config.toml
hidden_size = 640
num_key_value_heads = 1
norm = "rmsnorm"
rope_fraction = 1.0
bias = "none"
tie_word_embeddings = true
max_grad_norm = 0.5
decay_shape = "linear"
batch_tokens = [32768, 65536, 98304]
train_tokens = 700400000
MLP neurons of a small language model. Each row is named by its layer, matrix (gate and up: input weights) and neuron, and shows model dimensions 512-639. Each number is 128 + 32 x the weight over its row's rms, rounded and kept within 0 to 255. Numbers have three digits each. A neuron's up and down rows have the sign that makes its largest values positive.
Before each neuron's rows, "fires on" lists the tokens most often at its 100 highest values on Wikipedia text that the model never trained on.

fires on: "of ", "-"
L5.gate314:152120127183169137102072122091078140050113144119102111131140078141103086042119085184083118115191117113083151099107129104197140188170098161189184091112109174136173120172088109078111121086068059169103122152142163121102119126083107129105146136105135119161136090107074108094121123085096114168132154159146135163158093176106144129157102164143075111080133097133174139130187099119118093121099
L5.up314:138147096140175084105138085177129201131142118094123101123093149152144164130176165114113085074025070154165072121150116089126112141166086179112074160098067098075148144149123113133120143081133141154146113091163120115158127207108150148121117139047165123082095141102163152134087106131142148090160133155117125176115124027118081124176035208185157090135151155180143132071135160117058115140135

fires on: "\n\n", "of ", "Total ", "hold ", "number ", "a "
L5.gate1664:106112103143178120131140119127113145189136179160182109127114098197129135096106108167131129138100117078163097183076189105225150125187092170110165159089185111119114123149090101121108178114155142116077164153141134108131139148136139147121127145113156127137170095154156141161182110107174209130092182099146114105134184143122172157111136113153177113127098099116154072132114100131119130139065
L5.up1664:108130154168142191126062141088142166132136127086133146142128126165180162169117102114118175123116108151111162126184151158160110093152105143098177158134172111128080126160114115145132146135155108138073153106153194170101083082099085140103157139182164045105112116148193138158069096092156148086128154142108071215100108161120078177152146133139158135143144130120129131172101115143098159143126

fires on: "-", "in "
L5.gate1142:129109155152131138104152087144153106163091148128119136056175105117086143113128120121137125170080117103168155082186088137136133140149150121126151074166154170101114114128126130166134128124161098126127115160157119125093107064047096106104123090131117101167105133145118125144109120135147125143132110126079168154129121083122149124099089189106171110053127182084132139105136092160143128129127
L5.up1142:117164137178150215103150102103109192073103109079150159083140091164117135112139168168118110070118161145174106173196148155138160111139149103098140099141072148122117139126095100141121183120143123185153127113134119105101160177156189136136126158122114138169171159118141143083160181121125157127143158120118097159155119147121115121157170108157106100087123106125150143136154140161114126121118

fires on: "\n", "\n\n", "| ", "Premier "
L6.gate452:125137141113187099167068130115083091144146163124124121141069096154088035132143128178147108142112175138117129128131139089140088086110122142139194127107105133147140205159134124145147139148141073109139132111129135070079153133150078120161140102133151152134120129161113079161160097123075160131144172172102083074166115142124118114109092126099109097117112168037095128151099160148123100127094
L6.up452:089117176114154149153132108173185131074111126109140081147159061120165154125153167133131148116125130119084140144162199103086119129121156152150119108124147152158170177148141071169093078144134138083192128143153145144124150148101113129139085092185142136039131107160144094118156124167199109154108140160133087144091110089174179126136117075102181120154155117169170113079132126126097080107116

fires on: "'", "in", "v", "re", "-", "chem"
L2.gate1106:163095101118129104182127143086144116135134145099079149143126128152129120119134109084076116130121168084169045132088118115114102123063115123141135128173119138156138125117088140132212111110122089129135166122171154127114153111146155169174204155143102135131126112158090123112131129104127108187134102018105113103173121137128149155100138120180155140119140125150126108167106088151105156114142
L2.up1106:128096125096160089202106143121147158119115158126157165129131126102124107131165140083170154105118137117116131061145161101082126170149099104110067135222081156168145160145151118096143135086096104165179155100099148150178149101131140100137126144081103231131156121130146209122090120087117194165101207141114172070085055098138148155119106169104153182080098177114160077143121107133069143152129

fires on: "'", ". ", "er"
L2.gate919:118120133161146118149155092080025101142152113114122114138067136184188115126107114106113097189094164130122147151073090090213150199132082126135166176119147024141191124179100137104138161146161097131120111137085084126095121134167140065146134138127139135143155113148066119140122132069131106155123180082118106095133142171170163117164134132135099106145175099130113199116093097118171086157069
L2.up919:150079167075140078125104115138165101127180091155128124138097191158162127112128066106104101153128134138134140110140122082171102109143116133127123147105093130116133166135144180161106168159144172148175169115150160136156187143103167109125087150147133161103122135147101149115125104114114102148101095105105149137118087102101171125118201137186059142187100105135104102094132144111142110186056

fires on: "and ", "the ", ", "
L5.gate925:162107120163117109089136103112170145107116150133165137156079150198132106164155150140101095063099125086191096103119133156122102121111101152124221088085141093127152186071110174140185154101186111091156148140123157088123160121124144117108129138139144128151101133137073099111144119137135074134129170106116136149157088116147146107122179184122102173086147124139155096169185134147105124121091
L5.up925:177102126081132086143127114117147184098112076189099117138152164153124139094054111147132114162166133092158128078127119101166089158188112124132186141071136070138195135126080167136150142152076159105168180137123126112180093156094120129152118149108184169089209135085164092132125143130088118141122145028148119191147132156160090107149109088126092130129112100165080115065166109085130093118160

fires on: "of ", "and ", "the ", "r", "is"
L5.gate727:095107136111123104126074105121153145111134092089140191137129109126119119090108086135184118139173099088168173116125100176163123173139149095109152146105099098131165122116141131151113155133083164102158103126119119130136138129179047107152126171128200143109163096109160133133119116166153111132123140171143146122105164118177149109147131144135134179134101136112159151100126156089154163139100
L5.up727:095160106107182054200134135131116152148128065116130125144114164128134187056208140149136135126112152124067150117124071142128107133128127139106158185066100157154138215102087125086113140138160135103103167117116138145163181061144096091107088133140136135093122132142154071200126138168080046129148093118156135138140133089155114115152133186139133129082116125092148189136155130108086052133161

fires on: "l", "az", "L", "ol", "oll", "Ocean"
L2.gate251:180083086122081115128100131093081146159178138113164161117087137177114152160171090100138086106092149106150083079066152159075169123082111116170116130189126131126089147146184113113148099103166120110153156102124088141090154086117127107125159154148088106103089036108117154109123145065150134065088147136176154085085180108168138091077127141128158170106072133115143084133095095099104078134075
L2.up251:115157103101092137086163119060146106149087127131131084138146121146157125202089095144104122097138130137107102144072102115114149133142113109032132106123165128124144164103148130121154180141119154109128111108125078195105162094156153124104126219130163117162143164103108118118117165149150143132150124095152146155111098121156143138101162127110058153132114096069122213112178142069100100120144

fires on: "-", "ti", "di"
L5.gate298:142131125140118136096109115080136135136143162155085182113073108168082176151155147086157122132144127065120158084158160117142154129193098092108137106096174108158137129098127091143145092149160112077127159136143185076086146118092122152102082135144122150081123069131138114089196093133129147132162146101174219173167129148075161156154155162179220191146152145098123121173118144141112156145130
L5.up298:151149084142139129101193154141160118113105147110135121085167194084121183085116122155138096156109124175159127099154093117072116107125130103143109182138156126156069209170142098145131078059165089128093152127161045163158163138130140071079142096160091106177136134042115127121182138153127018088098146075098123142122196113183129154087133091070138112116119136158199192087146120178164128149124

fires on: "of ", ". ", "- ", ", ", "Mount "
L6.gate544:084143102133090121184106156160110116113159088147075117118171097175111180083105121117119108080129174119220053169142231096084143129129146163148176140170114123138139138106096108137158076091117132112150187108165107116188118128098028130110124178152147140136120153216133100145143125102124162118126111046154121181102168088107156143170101137167120134079109155077150110133115114107077128159147
L6.up544:089094120099135115120104081110080084170205120134106075186122144149129112101168144147129087129121112099105179153145120113202146086180132102124158140157096123138159129132119154062159074085140172143163161083085111147171096100126070164163113156120141146076105124161139087056112150138063125151171148120126093150155120097105135128146138163184103158090143089167139118167185151146100156160172

fires on: "| ", "non", "-", "Non", "; "
L6.gate1367:169097119153133178141133132194124099149147138153145115023151093120080133153152178139083143120130162161141109112152103074134107151145143149161124120114157080138186115150141124084173128087136156077085129133128094087092207092097105126121170184186088145176164113095088134141062105155127103197123116166120101148121142086148130156140170130175171071086192153104152138096096111056093127136118
L6.up1367:132123155121153105121167185068160107096097107143151128113084154126150152165073048156191145106165156146148116115092060155165074130091139150129194138125134127135133118084175133139128135154107025185117183117137148165094122157114139106130125164163111143113111160099132118153145135140122154136067171115076099191177120198174168108174134127174107077188072120116147099128138077127113154154097

fires on: "-", ". ", "\" ", ") "
L5.gate207:093131084114147146138134054116156083091121109110081119152173148139081103126164136136089081109161124118178113094155193130074134111153136159104145131148098109174138150162167111126134107102071123133159152154175193132179102147135120093148160053181123166135128100155079104122124090138131127119132084144105093143122112147138156117124146133205124080103039155142123145137185147126123124159119
L5.up207:061072178132123155081201163069088109126134187084052121128180125173149066124127162129108142121089216166089140161114127095106114147111103136125178131116069169077175173151092112155167131082060145134133087131134133118110148147096059055046180145147129166148171133093145108115111137110093116087126165170130193181102135124037173106112142120136177137117172054096156141107137134135127141119094

fires on: "of ", ".", "se", "==="
L2.gate1509:087105154137115106150112163184108117105140120134110112128144070114129174070173112203120174215152114110126155156206136162130134147118160187194184105113132151101155102147105136136136123092111121110093178130141133129120145163178092107160090111117122172122154114053126113188178171124092092180126124135119066141124076134169123137177123136173122116121145189077192175167157123147125134104138
L2.up1509:132154079079139120116157099119126164063115135173135124072140061132104142121121122130174103096073130193110193112116119147099168118093118124099125192103180128134150176167136112142129155160138104111162117156166057090089091178138153122163189040096153109191108135140115127095118078185117129082151122097079104108150121091073123188151105153140167159150169095147149100167140138101097067108137

fires on: "-", "–"
L2.gate1691:144062136118130107114121112129110095141102094162125085115098118124143165150135142091056097099157180158100121115169086136146141153136132174157111169186124105146147136141142126102137117164107095126116145144101175144084090127178077233143108132095146142106151093100109137116110157110062137130116086123121150091145159100101127101181108154181161135136108205081101133142140111172127115159117
L2.up1691:183095129135159158085159048137101092155108156129147107118145097129099087091064134083132129071118164165105069166082167125101124138135094176174152062063044151151149143139134118101156068158111132164153109100176109111055076151139148123098114132123145107082071123061175099171112132118138177216110162156100126162103117096143128131152157117129154144142122097109205151143122121095145111149138

fires on: ": "
L5.gate1352:099166124190149171128153102105127087133110163128111111107095078147111111146114155117115138118160157128145114133129136122140171120147167139209153096185186169117143080110162139197172121101151101101124166125154112117152097127180132118125101121182117109095068102170088088133152196132115108128177084157114090167161094178082103167108120177131169135128100102110234119111172124106134097172123
L5.up1352:132154108191154146114106128115107126108085144150141135138089123190087144143111158127049117137158136124125147134108155156131166096094087154091161105105162158105169098171116162205145156145125126124118160109126096126155124166102179124142093128198098130117123125129110134182144142143128107129130156117091099105142137143038118139150105130125120074088143085124180129163114137056173096080150

fires on: "| ", "2 ", "1 ", "who ", ": "
L5.gate334:066117087184151120133099070103166137125134153124114148151135121140094090174088147090144109175134106139165113101129076100142114133156146074169137101146173128109205118097139096147154103105176094108133101122143120164113134119119084130112185105170093084104067140168107066145098111095156121097135082141072110132099156168153183160093075124124132114086093170077166175160136134173134133187129
L5.up334:123155107151131130134147047061152171137062121177117092149098088132088112100210192088167100137121132199092130094184129134125104128154120109165102160127120180109104138174129104103122151124107147098121166099094106159090157042127117040104096096123132149105109124122141117139148126061131142127128147087135110128189161091146162142160140081149125134107134162079146139127127145160110114073183

fires on: "– ", ".", "place ", "-", "s "
L5.gate184:109057117093137185108138124082142163056167133170139095133116109176127175129123200097114146081097177121094132154201155123088118179132162148133171129179178167092151160154103072151118101102138132138116121180138112112105107128161131101126108088162103121140128118153064113171128194103186119088183126124135199141151129151109114169123135138106206088088138093090126180137148101101160129106087
L5.up184:104103105144073083160076151107145094082168119151107152138083156163121127166140129107127129157130122097145091143088156148061099154112146120148108129168126070108139159084087114111071136080136159105146118121033099125058161104095104118103115080103153107074140141124077155090115124116157087107168161130065119154146108161097181147108136131142136127139153109107035142106115161187106134099135

fires on: "(", ".", ") ", ", ", " "
L6.gate162:143157128144160118215046113104142125066113113145140165155080182121155170128154164120069076141151117147144141106155200127156124117122105162146154112185118110113119103161171165160114099132113100201181114094072137174083171115110133127192106130100108144126103130142105168087158146102110148120131133163098080124120116150133152117073160181114117129093085125136180130192149136139116122187185
L6.up162:116082140106109084136105128106104141104112133085092175166109197136138170106119123119121121143128091123149089134115144146130086151131083141127169169203124129193059085134133153198116145147126098153175122119142095131125188129143115116172112139094154150109175147118103137173080113131132143151095119134122177144163159190084099106122139136093137121136092105079199150186118114151150140166120

fires on: "of ", "(", ") ", "cm "
L6.gate735:142120141120092096135084080083151150117127139165165093183113036168149111149116201164098112150160162115179147179140091125113087093082140100102139114086102062052135090132080161124153110141166143100152184116109162117136158101147114121156146078116210124104157094079126152124124088145087114147055185134100137132138126101151133171155142084139113165119112122112124124156177122138068130152087
L6.up735:131162107114113147182085074112124093115143157164085138131137150118123154048102126115103127121205119115099148090078145123133110145128146159118178128084181104204130096115105106131162062117135136220084053086096100180151139174049101166161056100174100151113111111137065163108083154078162101104140101120125167094156165054143087118050115126151116130108094109147096132159098100074106143125163

fires on: "th ", "-", "th", "st ", "–"
L2.gate762:098086132100149068139099167148149152085138130115058151149083057131099138147112158126179123126185145084156152092184160139147137167158139204059096150149090142101131109140111082157102168120120096152111160126134122149121156116111161171124205022177179163194138108169094172149083110143172162102166136120083087108142115101148095134190108174165126162093127163113136103106111073142063151147120
L2.up762:122137116135128161126128150129137098060114112173127139031133087150133103141093147155139115170191148078166193153176113141229129139142169133073146155120102161058165086127146130138131198116118111153092129131114147155062146146064188140140099083182162158126100088164077165168087176167189179098160147205135119144104122100140102150133158125099167094084085107145138020141132135104060145119159

fires on: "'", "-"
L2.gate49:187095172161126093169095076076101155146127159120157079155140150169154134164151150141159122154118166131127139169136137085141141143200145128191127119164205024167134136165083114138120117099168139128142155158057174111168183136076127123137133127154122129167145131188162149120123085109086104153172129148132199132121141178093099131156111121145137149159147129120105188132118079114126139147110
L2.up49:055135184138108107134085171138156149074122104130154200064090117099191135097155117137108138190083150165142091095130107117085098118125147113131132174150081154144153168124114145151197110144143155134103151125106158126164185173107163075122175122124084099079133135141147169147150087164135106089108140160152152134088137125139077062139132178199116123115154102129145159136114171194180152131114

fires on: "| ", "and ", ", ", "- ", "of ", ": "
L6.gate1033:144103129151121122154093088124144111096176164179176138105101156168087130133096140138105112102172119114187148098131120144162171173148132119088188108099105127148155084090099154119142160130142169094137104114090144040193123137147170198122118124147160137133189141092155127125112125091132097125087122094159161140177116115163185094119143113134136136106125108125125184106130101120055139148150
L6.up1033:102162124131157142160179091094105151074088121167107119098179143108217095071126167113139073172147125113142186129105168179149151190080137119109212136076077125151137087143099140111175079162103128111062105119093167109150100096114153153097095092129168159107171097067175111104143093143044089166121171169178167131158174114129123078083105117182138140158166042137128128115171134115127116152131

fires on: "\n\n"
L5.gate987:059121146128119140123104177099066125093128145112155116095097089180153219090138156125150133098132140106132143174093112078174170113158146131144200074167123117151176147122102089160202122075161142134098068151111130164111182163074076186146185153163154090126128130173103110126133136095138109164080127079155110150134135138132176197170087080172145136099133143143119125171136114140130149148095
L5.up987:109134119179155130149103143129089113038100095123141156122144140150167148096155141148034140155146109127152136115113078095171071139063134127153085164123127124157134114168145144117158108106151075119124086116141104186128152072089060105163103123144106058117100109184107113097122153119116101116185095172084092157083133171151118124229074132142136142132173110082105071093183125145142146102187

fires on: ".", "-", "a ", ". ", "an ", "z"
L2.gate31:087167113154161134175151135194119102130153098146059105109162077139174155126089141116114119131118145064144103140116148123150121130119196191058108145084125137105163172157123161089157164079098078102119138118130131110164150083149150120129089135119141121141164137153170109126205198140122137131129160100178121115120162105147067161111113112119122112112149096114178110167197108104124137160178
L2.up31:120107109187141166090090137116088121134156120158137154148112070117156103082121165105117147141121080135145133090158117151087119162191147161112214160106161075132145116089126122080134094154091094152143180115159124117098149117128114106109114034140208141129134142133133150087164131137130100150181153143145124155102097112173105121200118137143181133149140117102143109075071122125153141132143

fires on: "(", ", ", "a ", "m "
L6.gate922:082117110141112148151141113138161133167146111157114131146136120149140183151174228089172125147112157061107126080121116143131107191174150133138103157098077087124158137150136073170125163139144087158099201139154152186088124116136130106110110151092150140083156052195106122167135154118104126125129093130147124119072101133127173133097141088054185161077120167112152072136092109156075170144093
L6.up922:091126110183106116099111111144117150177098122076109156072096160102092094133165163065160180094087161169156089103125144102132170168125080148116149154197142101138131136085148163120140108109131125089119139091104076140157135112144094096171096094148112202149156105144132112115133091096125088131148157203165187160139116094176073128123104160143179139174082145100114170100123084105119153109167

fires on: "-", "of", "ped ", "right ", "ep", "'"
L2.gate1505:173129184173119156115145081106172094168177200196160113135113076190140118143168114111116118150109127134134117123075166091142112167157115090111205118108156126123122170154125127068168093106144119125143064148193086098080137129076116096154120133136117104135113123158110191161132158112136136139154147118181242135150135130122112117143175161147165096129194184165174110066117091134169111123138
L2.up1505:093099183153112151098122184112073182151074138093111119066091120128115168149167153174138136162142117120160138129171177176113169138194143090170098061170127125208128123140131117147160149149069144113172121110073195086108089181092091157164132140100134122105135113160156183114134130109163143097115166133128110153120079164116052151106172141110106101072162149146140132137081132131104131147194

fires on: "and ", "as ", ", ", "(", "or ", "& "
L5.gate1650:086095087126110174138167112110076099114133141167144146177121175145121114189109118147177114159091113129122079137206116083178132196125169087151055112187133160154131138145132119136148192137193126154117118134143189133119108072103137152150085162186140107147123145181143119162075097091132100128155095094164152159156116173160082117095147144115134143083149155114101091148065141157074119106154
L5.up1650:165135137163086201151138166152082109122089105155144151156113146219151110165160106179197092086101148193131164157121160085094092099154113028102117091227111102115107137105098071152166071148137129100107127114176144156116130127168097160151100135214224141150162107150063123113116116112122096109128120165138165172143161147142118139135103087120158132156102156146152164115066134152076137131172

fires on: ". ", ".", ", ", "debut "
L2.gate1024:074066139112160165120124131162155140122104132102122071082083130135144151103151087083059088128138174141153097138162106089169075191097183210075168086100082073068159167132134185133114058102085115145098163104106202109099148080162193059125106117174166115171143141171097128113153103096104111119134077140100123104121177105152154145139137136125100110094107124083186159136143112087147140153144
L2.up1024:093086159124149145096135134164124139125123177076106096065147113124161166103134130122055100084183167163194128124153149121158118138117111077070098119160070066138169129174073126096122115144132140079141169136080149174175130099074125121088149165145147142146141133040134147110137165129155094154080097083130136145125140154116187152195131112126160123111094085089141084080116102095112153143078

fires on: "| ", "; ", ".", "-", ", ", ". "
L6.gate577:134108113107096150133154122079128121105120168108141172119169096148118169170194117126093129112102123157111127205072131109119043147135131127180167177158146145120158138102113099110185153119133114122154158141150135108107131218128082102130117124160100110145114100144059121113147103139160100118128105110121131162106098165130160123145100104146103136157094075164153162113109181169114082142142
L6.up577:142089124186083077123112080125083107170117124142187171097088120158113155182122126095163121153133113101128111138069085096109044160110077140119065163142151086135167086077166085076139144092157131088158126126107151111126168150031159160157075112208116130097180134113149165080131084122114098137124143118133138154110148108141131126200149077158135067145123097146186104078138074131136098135121

fires on: "l", "L", "an", "n", "ut", "it"
L2.gate111:160079096140131089157119175072152101116141088115147102118155114153112110159159070129178138056119209110117093135093215109137105096141099117140126133098105160129112194122169153169158127121137144113142131149181129157085171114026072138166114211141079091162138077144138150200049151145063168084075107106155152150120144137130182085094152099150106141167161087097154150164124029086157137128098
L2.up111:194093095171139084156120127147107116133116116157103120189080101137185106138121155146072107142103156110111069115089140100163129166118150126067070119158165188142152170129142172093187151093101102123099138134152149113121185125124141181128147123135134133190130113129128116104144111180126095121075142105155121173185119101157155122118133125140113150172173091150084162190117115105126137178069

fires on: "'"
L2.gate1052:083122192161118098143079161131093183139119137129169113115163102131131143145157101130106104140128193040209128100138200091146119120101176136176113119166139132106102084122047155130160124090123062116081097144123155118146114122131152164118167086168106139156155088168158160104109125105088125121154133110112170193147104132082097110104111172104105145138146131104130154098091089136087134183151
L2.up1052:116150129104139094096172186140096139072118146129178128149049142127156170129090134106126111138103090156168114120170098150111084115108114102110189152129028196150141143177124148154143194125125136156136149188094109136093156143135108108106203100141098097106109144136148103046128123130121158138094157012130157151105071172186147106107154119156150140179112154131106112157162149097082101152081

fires on: "-", "km", "/", ".", "sq ", "^{"
L6.gate1403:145071102113129175089125046152123132099088154146118102140156088130124081124131134171128105118127141100164158157134139115119109125128126153145079175162060143155128129162079140114118163096121086137097114165144150159122127066113116161157156089175140153139153128131106176084133083118189146159140123149126157135112134128155190162126110073163060089115144159083161110109177116104121159113118
L6.up1403:074087119095158102178098066155111168098064084143157148060142148111136137130144132114141133153143114160175144097192081099081085113067122154148079108151095144128096129099149132152139028098183134116122157112164148143166087099139139122097129090162110114118121106119165134113099097134159118087094156138103134183168135121165150107122062127175130098097145147140198100083120146101152162143120

fires on: ", ", "ti", "of ", "ed", "di", "on "
L6.gate1293:188130118132133173087058102170166153161123165166164108132174051154095178101145085191137162073126180111119160128164115163145164151120125155158122158085121155134182107153078123067167189083136112146130132109116178067101093144077193132160117181142148111143153091139147188105098106138119154141086127094143149134163137120165121125201106144154177131089058131085127095069166115112102091119137
L6.up1293:098101142130183104185204110101070169158079112121089135131103078149198116106113139105123120147083167043095078131116120126189140181134095160160102153151149140041117180097105131108124100182104125133131142109142154087124116129104111121098091141122139092125096124158094165110139151172155143118165137168064192153149135184175124155086147158187111061118128179100147157153160134165116090138124

fires on: "-", "- ", "("
L2.gate682:109048076113176142182112092136123100102126123121133135122081129113076133142116198092142118091068157086168117116179151062124137119106139132129159136213111211187146129154121115114134138115090114127125127104142152146128101120123133139150132055137077115139125138146090124066160130089094157102107097124118098134134132096048105175171106203179166149097112177192158125168153105159101130157092
L2.up682:152133146146099151116153036122102103120154129139139170093138117132173095126118172135112138152099136179155119174145127133168108098131125180172147148158082138093173125126164145133140129139136070138083095129125097207101147146120142088052080096101079110111114141102193116160152114096131159154161079125142085117065199110092111133134176144103105128130116159111150127099139143113124189163134

fires on: "the ", "==", "of ", "and ", "as "
L6.gate1452:104119144107133120102126114136137083131196117142132115099121154108144094128118045104157105088163128172189167096041124133103136106110083143127157147087127114160159118108086120136095144086160144071121129118084098145094152163143134126127174074088157134088160130106146100079183086159167089182150135150130112108147143132123169108127128159166171140104116140167138104142181114137037153165064
L6.up1452:186106081129148123133121150103148132116156117122122087132126107108157052140121141159086090126116192183201106149132170096121128171097166110127153117090112082191148107127187111142123152143082128111142109088127182153170116170100165169169074119107173128120169145106126128125185129159145105128101087148156178064104112135121124086147183121065155172092108152133161108145138097109161136143078

fires on: "and ", "0 ", ", ", "-", "or "
L5.gate1035:098060160111118178151124111116097126146115107164102130092130144137134177163106087161110101125136114082177132186073132162150118161093148125146140148121145131166136174100049138147141070101118098165164112137100165063181160095089171095116122109151115126079202152158197165177092118100109134163132123139105176109110139073141119117213132149150149148066153087109070066099128128162125132134123
L5.up1035:104144158207104154123129136091178125143112127130127079122100151141113096098135144117148095129117078158156170136132086139153147144165151130138100116187116130159129124123113162171189140064175132120064159115117171089123160096160090158111081145206123084124163134088142112127152075080055165101134136136116169115124177095123088119145153083151145100092136148121090150149102094121115135159103

fires on: "the ", "(", "in ", "of ", "ong"
L5.gate1690:120116117169071127097115150067123084117180117103147132045141131144107102150123135215191131117119115107113161112097162130159101125126078084139114133100150116168206117182092147150183129050138102117124132098120162117148158116098109065134128078127113142093114141087164121180085139093107175147139182125131149075085089050086163124131125107090120120086108165161156113223116128097027114118155
L5.up1690:114134103057175098166163130109116123132109191120100160103120150104157126120085207090129108137170165044144116153147125105140130111171126119085162147096089111144127137130102089138146110193084118154137102159122115183121119182077094134141081137093142203117107103137109151134130166186075152105144138195126140061163102113087135153151135093117155169152132071206112136214073140142123097151051

fires on: "'", ".", ". ", "ph"
L2.gate872:049154114114157153101129155143103151132111125074131107110099148155102146099143085099140094122186108148126134068149140137141130086140138174087132108092106154097159146116177101149126095087095086038155120105100149104135136078146160121108148115103088192107137135134119112114150171162096106090100104126081126126140169137172128108109138087118140121139150131103153151074140103136141194070129
L2.up872:068154104130119119149100160059115136130155067114126103084211134143108107174090157122115129112122153168129169131188138144102065147174114054119141140139184114143129138122151154174112127097062106124127161112146143131085140131052130127080106145107110168119125130136191116109080171099087097125141168076130122147151195054147119143178118188184162118150143174098074111115132113139087104134118

fires on: "-", "’", ", ", "–", "/", "'"
L5.gate165:167131126140114181159149099131137095136107147159112150156101118150140095120154121107160121098075180121106114121151132131133133134138150151097147155129105131112133029078127107149170164104074089079112143108142147079084200194158126189161080179150130106123176091163133167173157119151101137175098114127180110130143144073131143094074158114101162130128076070126093112132110124102161103137139
L5.up165:118084148082154126148119120134081118140158094142165122156141171115150139075137084113154106174110121106142141092142100118174150193185150116133100187143116099127110083144159139105115105175083145138126115138118131150155140096186177093091122153158128184087132142053202156115117095158083164100109103139121147136101095146133133081153126159052127088126096120115114143107148144120080114140124

fires on: ") ", "aur"
L6.gate1184:130082110119121094183097128083138092148136158081076179112117161125138142190156175184105069125101146141130136113091181102110102116109185116122152115096143153070127138132110161154152120146170130188177082116160139155079122130126113119064171120109099140115077134149094096134096125146160154132152084188128185120156150100127172091111129209164179142112136186078131056114118146090142091106136
L6.up1184:154123131082081086114176125134119141086125143098085163120132189169166094079098048142078122127100130106121107062159101124109185178074144160152115141100120108108119130176126128126117173106146102142139119151079126129138136144146150130143158172104106117137157125135140126138059102102152172115137154152117102110163139143107153097091103128199097102158086100123105132108159104092129121095123

fires on: "born ", "States ", "degree ", ") ", "US", "US "
L5.gate946:140116091133116091163133142166161106108126146147097148125095146113107184157166145159125077147163103149132158079151074072102141123134080108198113092090102077117170144116153095111127132117140174146193150118115177135130096114174104132154108079118113137150090137140041143192092099104097153096102113177120151133066025157068111172176107114069104071157182154090080097133090109088089099106150
L5.up946:156145111120091146036096103070153158127143109067104148070115109135098105082111185129117153202130112101124119139111156123122091181112108117124153050121140126146192144075121169158110146094025119136159070142151126115068137159096165092089097107120092108118209129140157129074109088121074125117081092165152152173161118076072155060108130169131097146146111103069158104114162125131087134158148

fires on: "| ", ":", ") ", ": ", ". "
L6.gate675:135041095134123122167136123104146073086083128172127127146156160097120178155135158089109165157123183088114121118130123081097163171107139123146135129150144170102146163097120112156174141152172185143151187136102096147103097103121117102100080131120102079157123120091142113195100113094107132133086164182141139190106103169108114093121087150114120076100168141183153118129102159135096064115140
L6.up675:146092155187171122104092066127087093140081100100140107094080172084106085197151077112152083158136132135178170124141078096127117115116102106130132149114129072139144107099212153143149140114141116107104101096126134124072127104111102181174095167126076126083103098104155174103142050119055092119111060074122033171122131089171089115129155120062080155161133129115146126114160137144147090205152

fires on: "in ", "of ", "to ", "-"
L5.gate111:070137090164124144175127162138100106096146130167097101072124111127144154074092099089108128106133112141163157124157143078142142155157095133180163096112110180060184099127130092143193101095096134101104107111129163096114073132118171128194140110131126088169115137133137105088120118109059076142108134120119071170139173099166164198186103133152162125126137159100247142160131109116065145177128
L5.up111:128112169124162088091116143101082123128116156101143155218166159136161164096100116175118149152094107160108104120103075142146164096187096082150105197136127067146144121131051165144096148140180121122130157117155151152116088192099154118117149130098113095107140104059063177110128143077085117167158080133146198102144151086078168126153139125153123058139088133125155066135119138122124129160119

fires on: "\n\n", "oo", "| ", "H", "\n"
L5.gate1171:077088143115145121149089153140127131131116181072081106168111075112147098085128113117137152069077161099122139142138156105109071141144128188077117147092105083160160140106128157113143118128150080098089150110067155132140206095156148172116180086077171161114172105086143136124130102123135111200119144135158106132109186063121183106123112161146144105122122093152129091136090157130108166171070
L5.up1171:194148128117060116125158168130109114106108144184138159092137146130081118119090183117133100100106144065074156146118138136098108134077136146141115140078120159125105122124104125135100120105126121131159159151110124181044101126103129147180056130113102147117111077108123129096204144158135128157110135140132091129100145158077169116104066105066142127143127102142102112109111135163106099105149